{"n_layer": 11, "n_head": 4, "n_kv_head": 4, "norm_place": "pre", "rope_base": 10000.0, "attn_scale": 0.0884, "parallel_block": false, "init": "uniform", "init_std_qkv": 0.0291, "init_std_down": 0.00439, "optimizer": "adamw", "lr": 0.000651, "beta1": 0.9, "schedule": "wsd", "steps": 13743}
MLP neurons of a small language model. Each row is named by its layer, matrix (gate and up: input weights) and neuron, and shows model dimensions 170-340. Each number is 128 + 24 x the weight over its row's rms, rounded and kept within 0 to 255. Numbers have three digits each. A neuron's up and down rows have the sign that makes its largest values positive.
A block is one neuron, or neurons of one layer that tend to fire together. Before each block is what it responds to, as a language model described it from the Wikipedia text at the highest values.

Responds to: Opening pieces of name parts after a first name or initial, mostly surnames in lists and tables, e.g. Ferr(anti), Qu(ideau), Go(old), or a hyphen/quote (Jean-Louis, Alfredo "Steve").
L5.gate424:175111123095113160100130118112123095115089134126127150075153116163089098131105132106069140153119134110122088147129139123142116147105099138097080127087102128139177131119173105133118163086133116180119119096125112096149137091134139140099113158112131098111093135123116158190131124135180183119140101130083115184091131162153135113094097124124084101150177159139089148153175085124148094135118103119143130161152122118078135121123143125131192141096126115133101156101111166147200156124140122108082112138140151150161121133145
L5.up424:138139139149142101102147129122115149109123137143154138113143136105085124135148075095119132120114179175131116114127120150104127116147132128101123077115097112115131103138127165109147085113166145108115102120137163138133137084130107127149163112115078139085153132142135117157142148124100112104113131155137141119109138109109109112098100160148098122129122122165114069108139143140112132100104085133113138059117120117107108093142137147136154170127111156146115127093129152137116132148131113113122130129125141157135148118164

Responds to: Words ending a clause that introduces reported speech or opinion, mostly that, colon, or said after wrote, commenting, noting, often in film reviews.
L5.gate920:139143094119131131137118122099115113112111144153133154158133135149164124140135149120122104164126121115089154100110103085133137139077131118127103146099152134130145143143167148129126127091112126129169067160102156117129139138081144085160111140118103121128139121170125115112141105170144100090090143118122142117123081175158121140145156096106122136110091184127132100141149167085058137174157117113124080121139134154135125111118095123119110118146145161161146156161141130109131105134141078151095088131113103134125101104132
L5.up920:175174109143123160119141161126164182137153169128121109159151129148159160132120145132165101202165164137143126099141115154103146123126079100134116151115141136139137132098138139112124143115127171146130165147103114116125081131130113121145126122132130133123120132112156136132146067116148146130120131131151100121117139127117117189134149120120107079133155167131095106128120145099097168128155102108182123116076125123102106125075118157137165122174096129126092138122121128116149181137094113139135089124085112096129159126111

Responds to: First sub-word fragment of a word right after an opening quote, parenthesis, hyphen or slash, e.g. "ho(rny)", "ba(d guys)", (th)ough; also mid-word pieces like guns-ho-t.
L3.gate515:163148143153146140136148083147154135102095104127117135152107117194124132133186120078078137133124127134135131102130122100110174123131091107112123132135087093118127190121102101165108142151112111152118138128131141079122130129113121139107166130103145128119081137096106080140103106121158165147158119098168116150125164148115157135155113150137125125127108110129089123114167118123155107144150123134143146163118112134079129114124168109156140123134092106103164105116137112102114130161124164119110133140158153116167100128137
L3.up515:138112137114167170154126157102122127125114122138145159089111185101132154155136131171132105125133105094126119155138172139128148118116124120165136133083105129136100149177144135173131127141093143142117137124131127136125169120155063186152143133140115138103133123139102145107098146114158130124174144095113102130115170146145136127105109101126115156126111084126118104169165122084097123145126134110161165124083137105145110140078152116089108142075121140094113139097124136181125146171110107113096112131145110144110157133135
L3.gate581:147099113143081166162142093099133157157132122131125144170087077145142137148178154105129083154098125124174123127126123148120104071175140137122111122142072128121136142103060137140133168154149144136127156112108149160149088131120163057111145131097166118134134122123137117143134105115123142115119105128174075123161137146152098113150115107148135117156112094107118127124117085109121108115117141123156132112093160114143091104105136087113126080123129168124137143143122082129170157158116118132125142121153091097146092120126
L3.up581:148099119158126071105126177116132138090167081103131184152086133079175131128164126164086143072169117146142132133117114104117128124139107105142143109135142111141115112132145126118121122119083166152155111155131127126141126110124101121127105097171123145119140187132111146092117151100107141102144108136155116150118119138130171138127154097153147114139132133141140114089122127146107177098131134145106139139158106098119134118120142147162121175133135103139168142135174132084116142189139119153140158136144120117120124138098
L3.gate896:107110138152122135106168115097141177145129120084138190121097154202124166141148109153156099106148111115140079147088133109136154094092118148122129128130116115112110137121077138138068127112134162128158127164121112163128089155128131158145108164131170143109130158147106135115090125140146097093136118122166116130102099129107124157140148129204130138126143124135111122136143120083158122091198160143152091160094136114118103135093136153094097112134111149149169115124135078145114125163113145175137136146120085106123085124119
L3.up896:163158117132176152102128171132169158092120111144121104094127145111141114118124128135157143119117148139116148148132143083161085121115120130123118151128101102091118152110134114156164110145142127158096121100124105124105132138166113111110085157157175146181150165086131153135100151132094108123126113138105160159125190101114077130126104156146112124113097152113113125116155110147138117183098145116112134121114131149141118146123110139155120125118123112125109109174158126114146128101137129122120125120151122109120134135153
L3.gate932:161127130123118168143160134165144163115151162104143132154090188122191119136149177122115105163085108129160095142125152132148128094104126111177090139128095130152133148145152131115078150119078110127103159129121116157145112174163122158136135128088145126138103129117129126153127094096128134113144156136123073144122149188103056137165117164096099149160139128099135109150126148103079109156121092102120139099177163137102134142115131121142110135155158165096153119128177098089133094149115126098118130110148139145120118151154
L3.up932:172133113178119102129114135108107093129095124111112130128125134116146118151124159141098097124101127171094112113112100110084116122083170189136131069098153119121107073122083120144127115098111096138125146076107135147156149096118124127070088142137149167155126130093078177166135147108119126157163125115136091142134145135088112151126096092111151126128131073109071139136092123110149177144108126104116157110141110150111122138104122112153112108080135146115119111127138132182067118138091130142134107153153129150080108144123

Responds to: Word-piece tokens inside proper names, mostly the second piece of a first name or surname in lists and tables, e.g. Os-car, J-en-kins, G-ary.
L3.gate87:160146142145104116124114135139138128160174139128160129144164118113112140163122132159123153120154094156113179154136140118082124122122133128127142157105116089120135147120124066089118139098108105140148100146156133098112110172167171099138124088162136093132125129167168114144121121096144187141166157148145159123117140141127091142127113120098074151168138129143128137165128132151131126157127114157167130081090155097109132108199165104146097164109130149120120134160116102116144111135106136117148124144105119123130152090119
L3.up87:130129158142125172135164134075114121110152157142110109111176092143138132125138148146139136127084100131117163119137141157148143148131148176112159107094116137178147158137146139172103097134092125133136125118131174139112150115106110177135146113124123130126118129167123166105105166143121156128170137136162113108102150111112116132141128087102125147173124116087143106195089170098147118145160158140117120136094116106126086120153161143176141185103116163118091105135167092151156081090134106132115139151092138117154153154140
L3.gate200:127120124142120113129152153128128182168103105122136092123128104137111120108104157186133133122128113096122146152149142163160135159102131133132155118152181071177132161130149116173157134143076143095116111121151135144106177126111079099132082106108112094106103143134167127108109129158149121128118112144148164152129177126120109130134121135147127110106176113091154132096152105145185155123155137156100166084118131174114095140103166118166132139135156145160146145159160129120113125108169139147143159102144155098116141117150
L3.up200:094116134156105097112104128109142188132092135127133117144125124114170101140126112104123068147153154082127116124169147166133117118164147125155056101138123124161126156156119107163155137088149142130126133126133122132120134143124150105153148083114133115111116152128167149121126147153127146103151115086130143133193141134152183111140090156139103138124100136109149139089122129143111119154129107126136145070124146175139126060116145145147099087124159127160147121133139096128112121188152171087107181163113132121124139151097
L3.gate513:145135150160142136103128125122102155143087154092124092123152129134077135146161127171160115153167114121123132128138145116111135136132155126132156117111144093107124161124119132151103139119128133151096134095159155135113158181149133127145161116125148124142113146134183132106086131137178155135157146179095125099132121154123118122162125113100107171158169141124155144119149133126164112141167130143111110123097143159092094115169148130162095132130092146146100120138142079118139089126119129109145135135130134157114129085136
L3.up513:150139151124171095106125105120114111147159131175153112090177085130056141119167126141150118095154138126123150119130117151099138109145157126113148121128149103138145152138143142167113092133087087122071096137123169126124161134082072103138136146147142156150179137150135126099086116080159136106148108149119142117136128161158136157156143108137111140172126151115120139134142102109174134130139144165154137121116148127140082161161158135171148126125109098142140096189155114112162098112121141151130171094123124129130174100129
L3.gate609:151154115131095082105135110125103090188122120141142105079151103141094114109121140172125110103126130094106166165134186137146136158108090104147135128135133120120117166083157138103109140152122082164119098149140122153154143128140108135099188099088111086118074120131107105178134121108113121108148134171093104092083173142158097126118137089112129162106166151115110125130143154111182136158094115134176147090075124175133122157128133129154158137140087156130104132131111118117120144134094106151145135173148103134102117104089
L3.up609:120135112145148147138120133144136141125132148113169100163131124165131119163176120116178153158102125084100146120146156119085181145140116144183142091157119117179153107124118141153139121075104143113139107150142126115106116129111113151111109123128084154146152133154137169101117132109133143137133152115094148117147091150158123109132139156089135145124130126152107121132125140161114110135128104159142095131148128121128125112156117125177138128134124121155130137176118098074132079111122119126153114108088151138117103175129

Responds to: Colons, opening quotes and reporting verbs right after a speaker writes or says, before a quotation or clause, e.g. wrote:, said, ", claimed, felt.
L6.gate689:135130119120131132164172139153114146086131131140157147140158132167103129127141159132087146155142091114074116136115125078146122148125108144122129119129166135156123170154146095137115128141136152106154143154141060162129110109116151141142131133072126117155156144128099107085141118152123115177095134159119144123125128136165129154111142088130159127099128127141143100142137113069136094140129134084136111136142126094146156116162134149103104148092148110131101086109143103119170135073117122117084124079138177125118156091151
L6.up689:087119078123144150156121116117128065127156159090159121143104108096128173119102142147112168149125127149120168152155143142128104100092182101149116166135118116140116113129144125130093109115130118135126159161156152144077132119137167119170140147103109119136125118159141138100163111131139133103110127111144181125111133130119117121170164149088087126123095102145128089161134176156137133136096127114116141097145103134123143110113153155125110151116102158107107175077142140117135069086126134108146116082146134143115158154088
L6.gate786:117107121124100105143172125132086131117134122128146131138126144106152171114141122134137137151126065139120137137133164114080093121069170126099144091124176118169145100165131131149104147096102124109135147159135146107095147183127147145172108098116104121144167129128133119098119159130156167132151166124160144132122138119130071084092167132137105133128151158120136060084139143183125143118149131086093125160188122140138110139104100160139136135127118141154143144093121128141138097149140122148116115093092136135136070112139
L6.up786:147119095117137152135132136124178132092101116179074129096149094168173140127128117151104191141117087126118150151124168157104093122129148117107162127156168136158114143116112117129143147137176102117140114113144099096126083129108108135156087167115129147186126126105132110126150192138183194151162110141137169166157102168076125120111162113124162092117086148094124131131131102133153151141158136138148107111171141100132129103135102101155146121127127082153147121112145157118140121143088129134115139120147154162135140108109
L6.gate864:151162162118109143108120115135143137122144186071123106133100154147165186090127133104148162150131126109128181143162141152136124161073143142148124151107081087179109122175118160145104133097169107130152091160120139145088109113069169127123127140146147124108124117131157115139072098135140091136128104112119156142099099205105120156113119111155125119139112091118135138104100131098120125090140147140140102125146088146141135133091152130180113063177098147152130180137099129180108108091118106139133124071124158101116132109088
L6.up864:141138113132083159139102123120171151103116091121141131118116115158139097106144101148129145133094140127077102093133125128155164140166088110159141115124149148148115114137175126126138161171123136137157118157097112137123122111165146133156146164149159141095147118133147144126140046123094154171173097157121135088141150146174114121137096146086093114161119115126113098135152116100143101157140077137127093081107086154073126118146136128131109116086116129097159132139106094136140120122115133143121126136111129099111132167110
L6.gate1016:151159129141135182156118114173144147128144149091121162105100133148161138132118159160123117177127097077091124140128132108152097112119121123122149108110136141086121132128130138136141170087130165133115105174131111092103117113159111114167124152110125159118122126154121118077075103152156126112140118122117142138093142148132137151141192109121133124161115110078148123145164146110117128126172124124126135105159123163158135108140140127106111127123111122140134142111117112147148069102146107141112134135143132066144118143136
L6.up1016:180114094105095148150137143101160144132143127114139139158130133160153118138152150120170112154153154123130142105126093156108113120111112144144130122133119142181128082142131165126133123115070171111134137130103141136116110121105144136125118160128101114169179134165113126115136137137104107139162116134132155174131103087107121113147124125131126115119119162119124083100146174145099132140141125107130140150105099170157135119121118137153136087154152161141146137136157123132140104083090094137141116126142162134104149134124

Responds to: Word-internal pieces, mostly digit groups right after a comma or decimal point in stats tables (7,388, 4.30%, .286), also name pieces (Antti, Bigaa).
L3.gate37:172108123148135163141149146111148115139173149092160143149131167130117129096136116090141114120109098104115129157121097132180113151161152105140136079135088154142135113099133101143123168127093124148131118161090112076126153120144161174159130126129105120129156086134121144176152095148129124116096121118094133145127129107126112086125129144128117099140153137170140128140154148134140061112176145140132145123123124137166078146150139117118086119071115126097112124104097154081149135116092161093172141127142144172095136132106
L3.up37:166108155131147149095142128126184100114118151118117118104130107171128117147143100138177132171117105147121119083137141137111153136138142146093129076104154124111127134118136121117134068104144131194109119164135140100088137109148096179129099174116098134152089164145139129138118164107147154140138113168126170098135155099163095149118115109137090123154129170165106163140111121114189140120091153108118136135102094105097158142194140149172178170139142114141135115115124172114117117131120116132114097166112121173155137128128
L3.gate356:155113142116095079113125127114083178153116084119089143124172151155127142138152131127138099106147107144119095135139082135113096133114118143163135118164124066141108120114121123134123146110142130178099103127111126092144137086122117109130131104159121132117137114107137136099123091098140146096150148110154121144101166149175115155115154127142113116166185163099149135132116125106126121144102137081143105117209103094158143067106116098115111117144134115096128135154096117097109123136140137097155083155153116155129114095105
L3.up356:134086153132152139120156163151144157124091112128125097147114104093163132179115129149097140114148121165142174103114106122145126107126146150096147147120125123106153120127103101076096138088117116106102179112135130106088131140138109113150107119107116118130141132155155119118111133093171143163103178112153123090136145128106109123131144125140089149116110192157153114133107142118156209187088126107105117144146140165157104155132137145112116125154130134143094133112161124128081127127113115092140119090137120141119125107150
L3.gate645:121099112077145088110156174106174133139102150113129149138096093130199157083125109144160122133143117101158101106091124113174102130093102087155125123133159130143092090114125136089127107135083105151133105121116098151155144162146113147139109131129110125112110095133074142121138125087140133098104163128138153147137121100121082131124146143111086143152142129075120123098142105154111146191129117130113147114147164135169070117136090124147128103136137133127170172110119125128094135134140088116175154111134101141083120123131
L3.up645:158117134145133121104085118121145141099141113148111113090152111150149141131152135139096096140135156113116171096131136122102148131095114165088114140131123135139142102101145117171161178111163086134122125090105100151153114133173125131166092118127095125103142142101137162133153093113136106149150116098123123106107147144144151186105081130103089100140148158128113146124151093130144138147160119128123086080149093132164147180133105104120170105146157093120095141120117142131116119099098137116152103136166113154121114109101
L3.gate981:179127145137085170127110113128125188134139156117162141099109131168139145127132133135086121089164146119130162135142151128123136086146123151104107149107140137106130179079133115167102142102116120131109121095099122092102159134157131116079140127153169088113124120133160169072099119096158144128135131128153076149123158138141163110092150120152128112175110112121137110145176090058152112116134143147149129107159143116143091134111158133113144120113100128117100156144123131171101119164120136122162093137143162145111108145115
L3.up981:135120098161105105118124134150136097117111105140111105136134123107130146070136133171089138106148172151107114093107099121124142171151119127118140083101159115103131128137161146112135108084121154094130123149137121149118096152131154162122114099145111169153121130103143063136077073143110115111127145142118121142077129152114148167157113114109131125123117175133132165113129150140123106159099115113127111136143104149138137130149151156132153124136145132152141143109139103123094096087134160102118119151157125170130153160098

Responds to: Pieces partway through multi-part proper names, mostly surname starts or initials after a first name, as in Jean No(uvel), Hernán-de-z, Joachim B.
L6.gate300:172133135156149075113134144111073123133121131134146166112135145116102107136140075119094114161160124130142164170166153092135115135098108120105125143115129102075131175130149157114108116097125101147071126150160150101121133118113131113121170134103108105125094111099156114109147126114135153092142129156113149144080134144136099086118147094137140137129143165145113168157108125121080081135161095115097114135153163143119118143125140094103127123123124125141116158094131129086149156108095109104125100142174159166112124134141
L6.up300:154143140134139132171143124099136106120123163121167088106141128129152140142168160168097169100137160151099086149103154124164125089155146167137184089138104130107153154134125162116147139089110137140102113080156140128130158150107094130168088149106113139142110147101129143148135102114092145087149109149165183121112094098164108163148142113142123143145127123115144087142153117137173130112113111109130116129177146139125114142108104143151127110145123096111145105107123101112095164167125152148137124112079159158133113124118
L6.gate523:137099115171134140140140142076100149137159141196163098121110112156137119108131098138154119156116094149153179081145163132151077108087104128118167109120109111120113165138178120115109074079129105116121100123108119115127148137152114126158148116157140129127154120148083135111118099146126137147162151153139139129105137128156141114171121148092109110131118165123124152165100109122127126154110105152134142130119100158125133144138146155153130145127142097110139146128139164144138152129121100164122084078120117112142143159139
L6.up523:191131158108125140095117162136104159102114141158155080127140142129120137151116101115147127112135171158094126150115086141082175125093126125128145127102117098139110094142132146180153152128144120122142106089090133180141145095135090167117141115146137112108113138151114186144098085117164170099124162144141120111113138131154134160104155104080108131149162116147149147130136136100079133162153158141139132104114098148161125143095113155125110121096104117153169153101119124124104170156126152123161133154075138116164141140135
L6.gate527:131165167121147111101156135160120132085154128123126122079150150135110139116112101147112118094129129162104144149146153139155124126069120113088111131076135145141137137132175146088102127124118148143119167137123092145159128159122138128147121134118089120136120119118186156145126082104158157097148150125108093132097102123149145139135110084099113165111143135141105087124139147120108134149164144155170112135092149169120084152158140116147172097105123096155127137143133113132152118136111133114186132139126124134124118105137
L6.up527:133098144142151112146129113113124116172130143153064122101130117156110152125106115140127126111092075154107191127076161122107138102113119151109164098122084079114111101160123101165112129165156083161136082136124110147119102116108142122162140153104098104185117120138106110112118115134130136136140156143206149122114111102121134162120128123133082114108120156168141107126122130166123082141092127132134154158130152160162103150090149167160095141153128124105137148120120128127082136102153082115155110138114118140126084101158
L6.gate765:114177141128136146128143165144126135123127138147139177096144106122134147124148147165115148142160139137095147166151174154129150131119124129121121116082108088114146132145138094099127122124120138139104115131138135080078116144151103106166134140151111082107093130115148141123112177128158135145089139162069140111133173115134119108094153114133124095126107122103120138163099138149139147168118112150102103172155138117128141132149121107135136129105128133163130125105128147103129105167173163143098136107087155154168146147142
L6.up765:118116146080127140155143113143087137132138128129100153162117099147135162110096061110123160161109120130117128151133121110123111095141106070155144161134114131142089118144074174123131186119092154095094151146122116118152113135149130174134159152157103107132128103072138153159114135100137144094134180102069151121108093103126149161095089153112144126137168143146162140127130113087111151120134132130175159132136092119118164161122103156117169133113144118179122097134167129141088098097119110139169109115104127119159086138132

Responds to: Fires on the digits after a decimal point or thousands comma in tables and statistics, such as 110.0, 71.8, 43,000, 5,770.
L5.gate100:134147168134085081136131149097122117125113113114128120131153151112114150164143098122124130133082161094087105184164103148085156167122141151171096127081127116113116150118129108105119156117179146170108130087148122107124124106148132132121131120087131109102114106094131147124120087112133160151163127103117144146105149162169102077137130092116110123120143110114149136133137088118125154106167155148140120133127131135110120084121136149166127131114111141170110132090121111135144119133152131106154141137120131142175110124132
L5.up100:110144103185126100139087151172159144151117167126133131135110124151122145148136087180162085120110113168132134116116149137109084121107125159152115138100130113115100140162137091175111140089183100160109111132145129162117147101141067135168151194120103084121111115136100166107109127130106141131146130073164129096106151085156123178141132115091120085088135105096094123137108117142132130109129120126145139114147093091114122133149150138150141141114123137151154135067117129171110117115097136095141111123125114139152132145096

Responds to: Colons and similar links (semicolon, dash, "as" after "such") that end a clause and introduce the items it announces, e.g. "two bands:", "such as".
L3.gate202:123159131091103150122104085139151124100143117114112107107118121101160124132140150110169089149147136131093124146110136132119141095112122100112120114108124123145146092145129158095134136123106145093125070173106147142130116196109124139101135151151125148142146138135067128174120156132167173108103159135113093110115107085144146156173156130147156159108134160104091126128137176113112161137097157121163150150122148132104117087121125169087159103188121105139160122111139099134160123122155130134073143101102132068155111120124
L3.up202:134127123094119087180093126175141154110073134111135162132095123135115145157154195142104156117097126092104120115105085135156108140096103102149099121122129127151128123143115146129146152134103154126133154089147091142109146119160106140162127132134108171096173127115119126048129098135141125149158117128105100145112125112119123142133084127123105158111113128137137136049135146124145130167154116112096105122128142157151155072145116148125153105079138084152127174138181144122126130119119121109140124129127154138114129112139
L3.gate394:096133136112097160131142093138089128136165139061145123113127123115150129146106152100154182096181150100133108110166116122149126116165129084116100128182124129157165101106108156114102093133130169079120140119125151121131110164114139135141157146109108112138125082171122092105135141134125125121118187148116077118129140096122157156149116116148149135144090131121122126095131186142118125149117128115111138121127108118144086107122143099098094123103139122129134175129160102146109108114142091117112145107113139093124159137085
L3.up394:117162130128099116108124093154126140159136105101133130163101115112119130117132153125099064167136124190150115092122123097132107140120098094125128133112125105137121108097096115090130113101101170145150126146151097143118131130174107176105164144120116121141121126123098112085114121131115155128076127115095109099153126094124136156156140147132129142126104131104162135118109152108147146123148131081106132110134160097132168124114091119077138139123129113172115133102142133158107191093144119101129125167103099124101121141130
L3.gate488:124122142137110147148125114143119120123128168185134108127172150110163145150133172120140150155136127098118100113144121087086119073113112117101103139148205125180158107146138157123116146125101153139162123121068117100147139157123129129165159157112140159125154137145094168136151142148152178142115133102132127113147142083129122133139109103159169144128093164117118099066123128118156093151077123153134124154138113131094104125118133177137153114084114130152146142151142117118104140168145097131135120125174152111162105123100
L3.up488:132157162098115158104124125121122104092095107121107128119141116162141152135161108129135073161125137124084087125080129117123139127091099111110108066126108130144120108155100127112138137065071135127161102151151126143149086105133151156136149160120138094118124100137108124127145107148127111115170093131150118168159146158122137111128164157115122157128137124129129108108092151063142116169143146103119118144113120112096158106152105143088107100092135106155148124154153141132102104112117129136139124130131143126122103152151
L3.gate838:100145156086124144144106095097137119142125150101206148135166177130135160146124136106152165125122130117101099137125157131136139130087134074095132156137110109204161124117125161063124117150107132137132119138155150093141156140102089085125140142108121157133156127121137120119134113136119100123140148123129138146111138091136125131113128081139142126114066114108164123122110182140093138152081163152145150145123098156139101124125132139124125152189155181140140133105144105167106139130101110176145121106157144118158148147121
L3.up838:092154087091101082079079118152121127115090165087123167114106127130137120133107175160132160129121136103105171115086104146134132165105109108152110122095142137115142142139170109094131097136125135108157153134150143115092147095131144123131159070090162144151125152132133148088100126153142097109119160122112088110109112124126129132123130109119121153124106128101134136108101147131156134151146131148117075118165135170129156160153138099128112138098097123140114143164139105108186077132104118150126153096129156190175151118110

Responds to: Pronoun objects and auxiliaries right after a verb or subject, often in quotes or reviews (calling it, It is, did not), plus mid-word name pieces.
L5.gate779:140126113151154122107141128087115117140106143118137148139124121147144093129137146154160109123105147123118107141124123159134138155128139112143158112084184121147117145147109135103145095092118173163150123134104117081125161122106126149159141116137166113143165128183095128137135105171135174120130129121098132135116161209153129118116165132130114113173170109127137139120091145111167166145161111119151115120099111125133126134104102145100133146097206125159124161170135153151124127127091126146078086116132157119131162138169
L5.up779:145129125183140151130116087136135141112152118141155126118131111148078141119109118185137131095091107105077136159106087145115090139101108107105151125104145114147096126149181102099143148142140116111108137177125112130135093135127095140149151130148160110123144139165091156101171078149111136111113108140149159143121192112066140101146147134122113129113090123104137144142118159106135141078126109140112087118125100164124123134097113146152140123135090129116104153136148119125130104112109132139157124071124125127101124170108

Responds to: Digits right after a decimal point in statistics, tables and measurements, such as 1.9 billion, 91.7, 2.16 km; also weak scattered word pieces.
L6.gate138:175132143148132152135137157133146157135083115151108170128116156148097154074132134102121103145149145106126129112085153061175138103134143133108121084090133157088145141145161106153103124108109138145123129113149129158082156175147110143112126148144118143130134133167136108127078128147136133124125092123158124162100131092129159149132148115160118098144151141158128109125127130136074122175115096108110103109126111157094140148108126136165133147088114131164172122146137109141140142115196133119133123119128097132157091166162
L6.up138:127115131116120122155075071156104121160133110126126109093111152158118168121084125127142124125140123107118132098132083103195147123124124102101154131080151113114145155156168104156153125133137136097129105130146121103106128143109152148147164137124159177126082093114138126112142118150157141114128085123127111145133091126117135116143182150157146126127168137140168134145095146103115120148129112083129115135129130148137123134111149102147161155121144121130134141100104108125159098120149079109149146106092121115178081092151
L6.gate576:175098161136110117155101136151090160102130129135140121124091122123170111081091129139109135117072123137125092135176160123136135134119125101153174120130151107117128148135124128127119172114173126153133096134148166163147115123124113138084145139124125126142145124109122101095103092129151118097099112095110122166135146071127135123151159153130076119149129115124135152111069129084148131118140107190155094119136156111124104141108121131121168138106082107122146170089135142129171140126127117123138132147142086144144121138102
L6.up576:114108138183124106090167137106159136155150113127151159105146176098119093076183057100101142112112128104135111129076118112089112119149184184169115091123117131114124133118126086144172101127113175123148143098136106148124106067145122104129116142095138152104125100135132162079114102125132126116147079144093158150178127140114094128097119174135072126146118105128122121121151153134114128130117133126118104104148145147089107121107068134147181123151118099114138154118075141158133135120173111128171116123144140167098112135133
L6.gate837:127158173110154146129136124139123136069163101098121159117140169134191129149160132154129122162163113134111119140121111119110083148110177132145098112135139102139124136103178124116120170138114114136109094162146127134121126131113141108144131117087104134112095128179142112142089142145085144101133149165115118140139100141125143125111162146116139130181109134111128137178107160123114093154110120141124131137179170089076102163119125133111156100148102109144103140099097129135174121145131163171090115084138117123108150184119
L6.up837:100140112134111153171143129129155125106152133116135099144126119087145124129113138129157111110134148126101111098082107135148123111123088121061136130087103119133096158128113078110154093095125157107121140110112107132158112123124121150123102119158116137132095164179157106146104069138141115134129107139131110151152129128090144116095139136155164082124091110107147101172131150171130124082048152105153114140196129121126079151087123139135170152142103152119093157103133107142129137141141170152122157111126126135099079128083
L6.gate1011:164101145095154151127093145113166158150118143163145139138109136171119144113182111113137122162112127132106095093110198110097156137146146165115177137119100130093118104180133097124131129118153120118159089092091128171130109115097142080135106153166163105159146145108145165129100088128126138128143122137141127146106122105149133139173149158119137127141136122121094135092116114091129145137128137105116103144124129109109151138160134099140154147106122094105116142146111112087133136175120177122147103136113129147093089161140
L6.up1011:107115153118088155162141087082148154122137129109155169146154112126135118110118093126165097092136123141135104135114143130112145087071105125160125117164120170140159133124124111124110171096141152126109118134093126146158105123129133162107166188134156091101122132158145094153103128107113128121104120108122098118119114149131112125152106098159123110090162155126100147128119134088161095154140091114083071113198149161108108167098126123134124104125067113065140138128088151140184159166118132122117121116148102116153105119159

Responds to: Possessive 's after album, song, game or episode, plus "as"/"calling" in descriptions and reviews, and mid-word pieces of words like renders, description, attributing.
L6.gate178:095152129146120162103170138110105124147128102108141135133104108115095112108164133147105101135151137146085157091124160119122117117142124133141132127132103117074154098103179112081075105118124154132151160134106084139143146119165119143103183098146086115100112099185113129130120116122126177108149116145113159115192147137100125153163150111112137125099145143115087139115146166131099145095129165067091161087153143101099139110111088109089118096147141126172148146103100120127118077119140137104155133137177137155125107156127
L6.up178:156114129162130101133086137127082140138135112112133132146134115109096125097132126097115104118103113147146163097174096120130101125143097138096089182134145122157139146139104180137148129103129132114107095112107181138137096117132132169150142147135108129138114134173144091085153107128099101098141179093140129136115139155121097120124095121134147142178138113123127157074098089112102107092137167076135116133095120110092110146143112111139105127105144107105101115199140073181142122124075133144125109102156124151106131157140
L6.gate202:140136112113096138172105077107122200109145115110146103116116097160132127110126108141168114139172171136108159125128148140121093140126168132120157122131083138106132130102153101127138155145109137144146135137101162128121168155152126123113123104121122130136128108171149083153123092152172144111156168132119123123121100122131108140157118103104141120151111168119092130136118162126138108098127142141164113106126139106092086137113133080132157135117126128145139145152144087100132083139136187121163127113105161076118132111114
L6.up202:145145110179119134128088103150087129125112132137130179202141112181110099151160116084116124116140131173129086100151133140108156170165128116155107126109178123130090147156131131095107135142109123107154163124139115072095110133104141084142152139136098172139156157110121100096123107138102137092093122129167149126128138136134113157138168108102136136117098109147181126141099126078154127139145088094124113171148104122147154138122130184104135147121172134119128175110114151139105113096148110128111148117135162158157123157122
L6.gate225:157103102112104120140140109148100135119156130108160133120150127119124108112125090129176126137175125118108136089120117123125058133119069111104126133125188129126125158130128118082122152123090121116138091127124140057108131124151140129163128116146120153125156106152104113105112114119109131136132117174149130149144133130179157102132130129118102126121119134111159107155119139105070091140154133121156092114143143143122131131133126114090156085119108149116161197164096105125129111100110062146138092112123132145123164162116
L6.up225:135117102123119125116178138117124090126132163107160156133110118153119088141129089096172098078112115129172109093130130148112159157151113149116140131117105141129137165142133098142123094122108128117136110157078134142152166140184107124146094140137149126120134135138114130134120146125104134114123130092154111103145130151114179130153116108122170114149111097089137127149140153126139107103123167100135134178109113137126138119143119115128159124123157187093163119175095115116123088140089118119103162089167118123116108093206
L6.gate933:128114121113121135124155140117127117120126072125115149148110125142117140120166114113134153170132083068103113122110127098088163096120162118126091142119127117124158122122143126115124147123150147166126115138130149118132118183210135121108170103116126120132109164117180156101132131107120112162139128134150159131153136133166170083114152156110138116160150096141084121110081105106114143146109150125157157129123104140154114119108124116120116121120148141129137166119119136108102144139090125106084135146131158122103089105161
L6.up933:129103133170121131143129120160093134129123114125100156116097145128174176076109127119155117120156148147156084088128107145117147124111121102131129148123115147157078130126132142159174138115111159119122108111093123154124157110105115141129118109135117157118141124149141110138090113124151156149168114129113112109126133125116150106109133110122134133138166144115081147142140163098162118151111121138126099119111167127115142090118141127110133152125052152144142155153172103166141117144119139132144148144129174172147099149114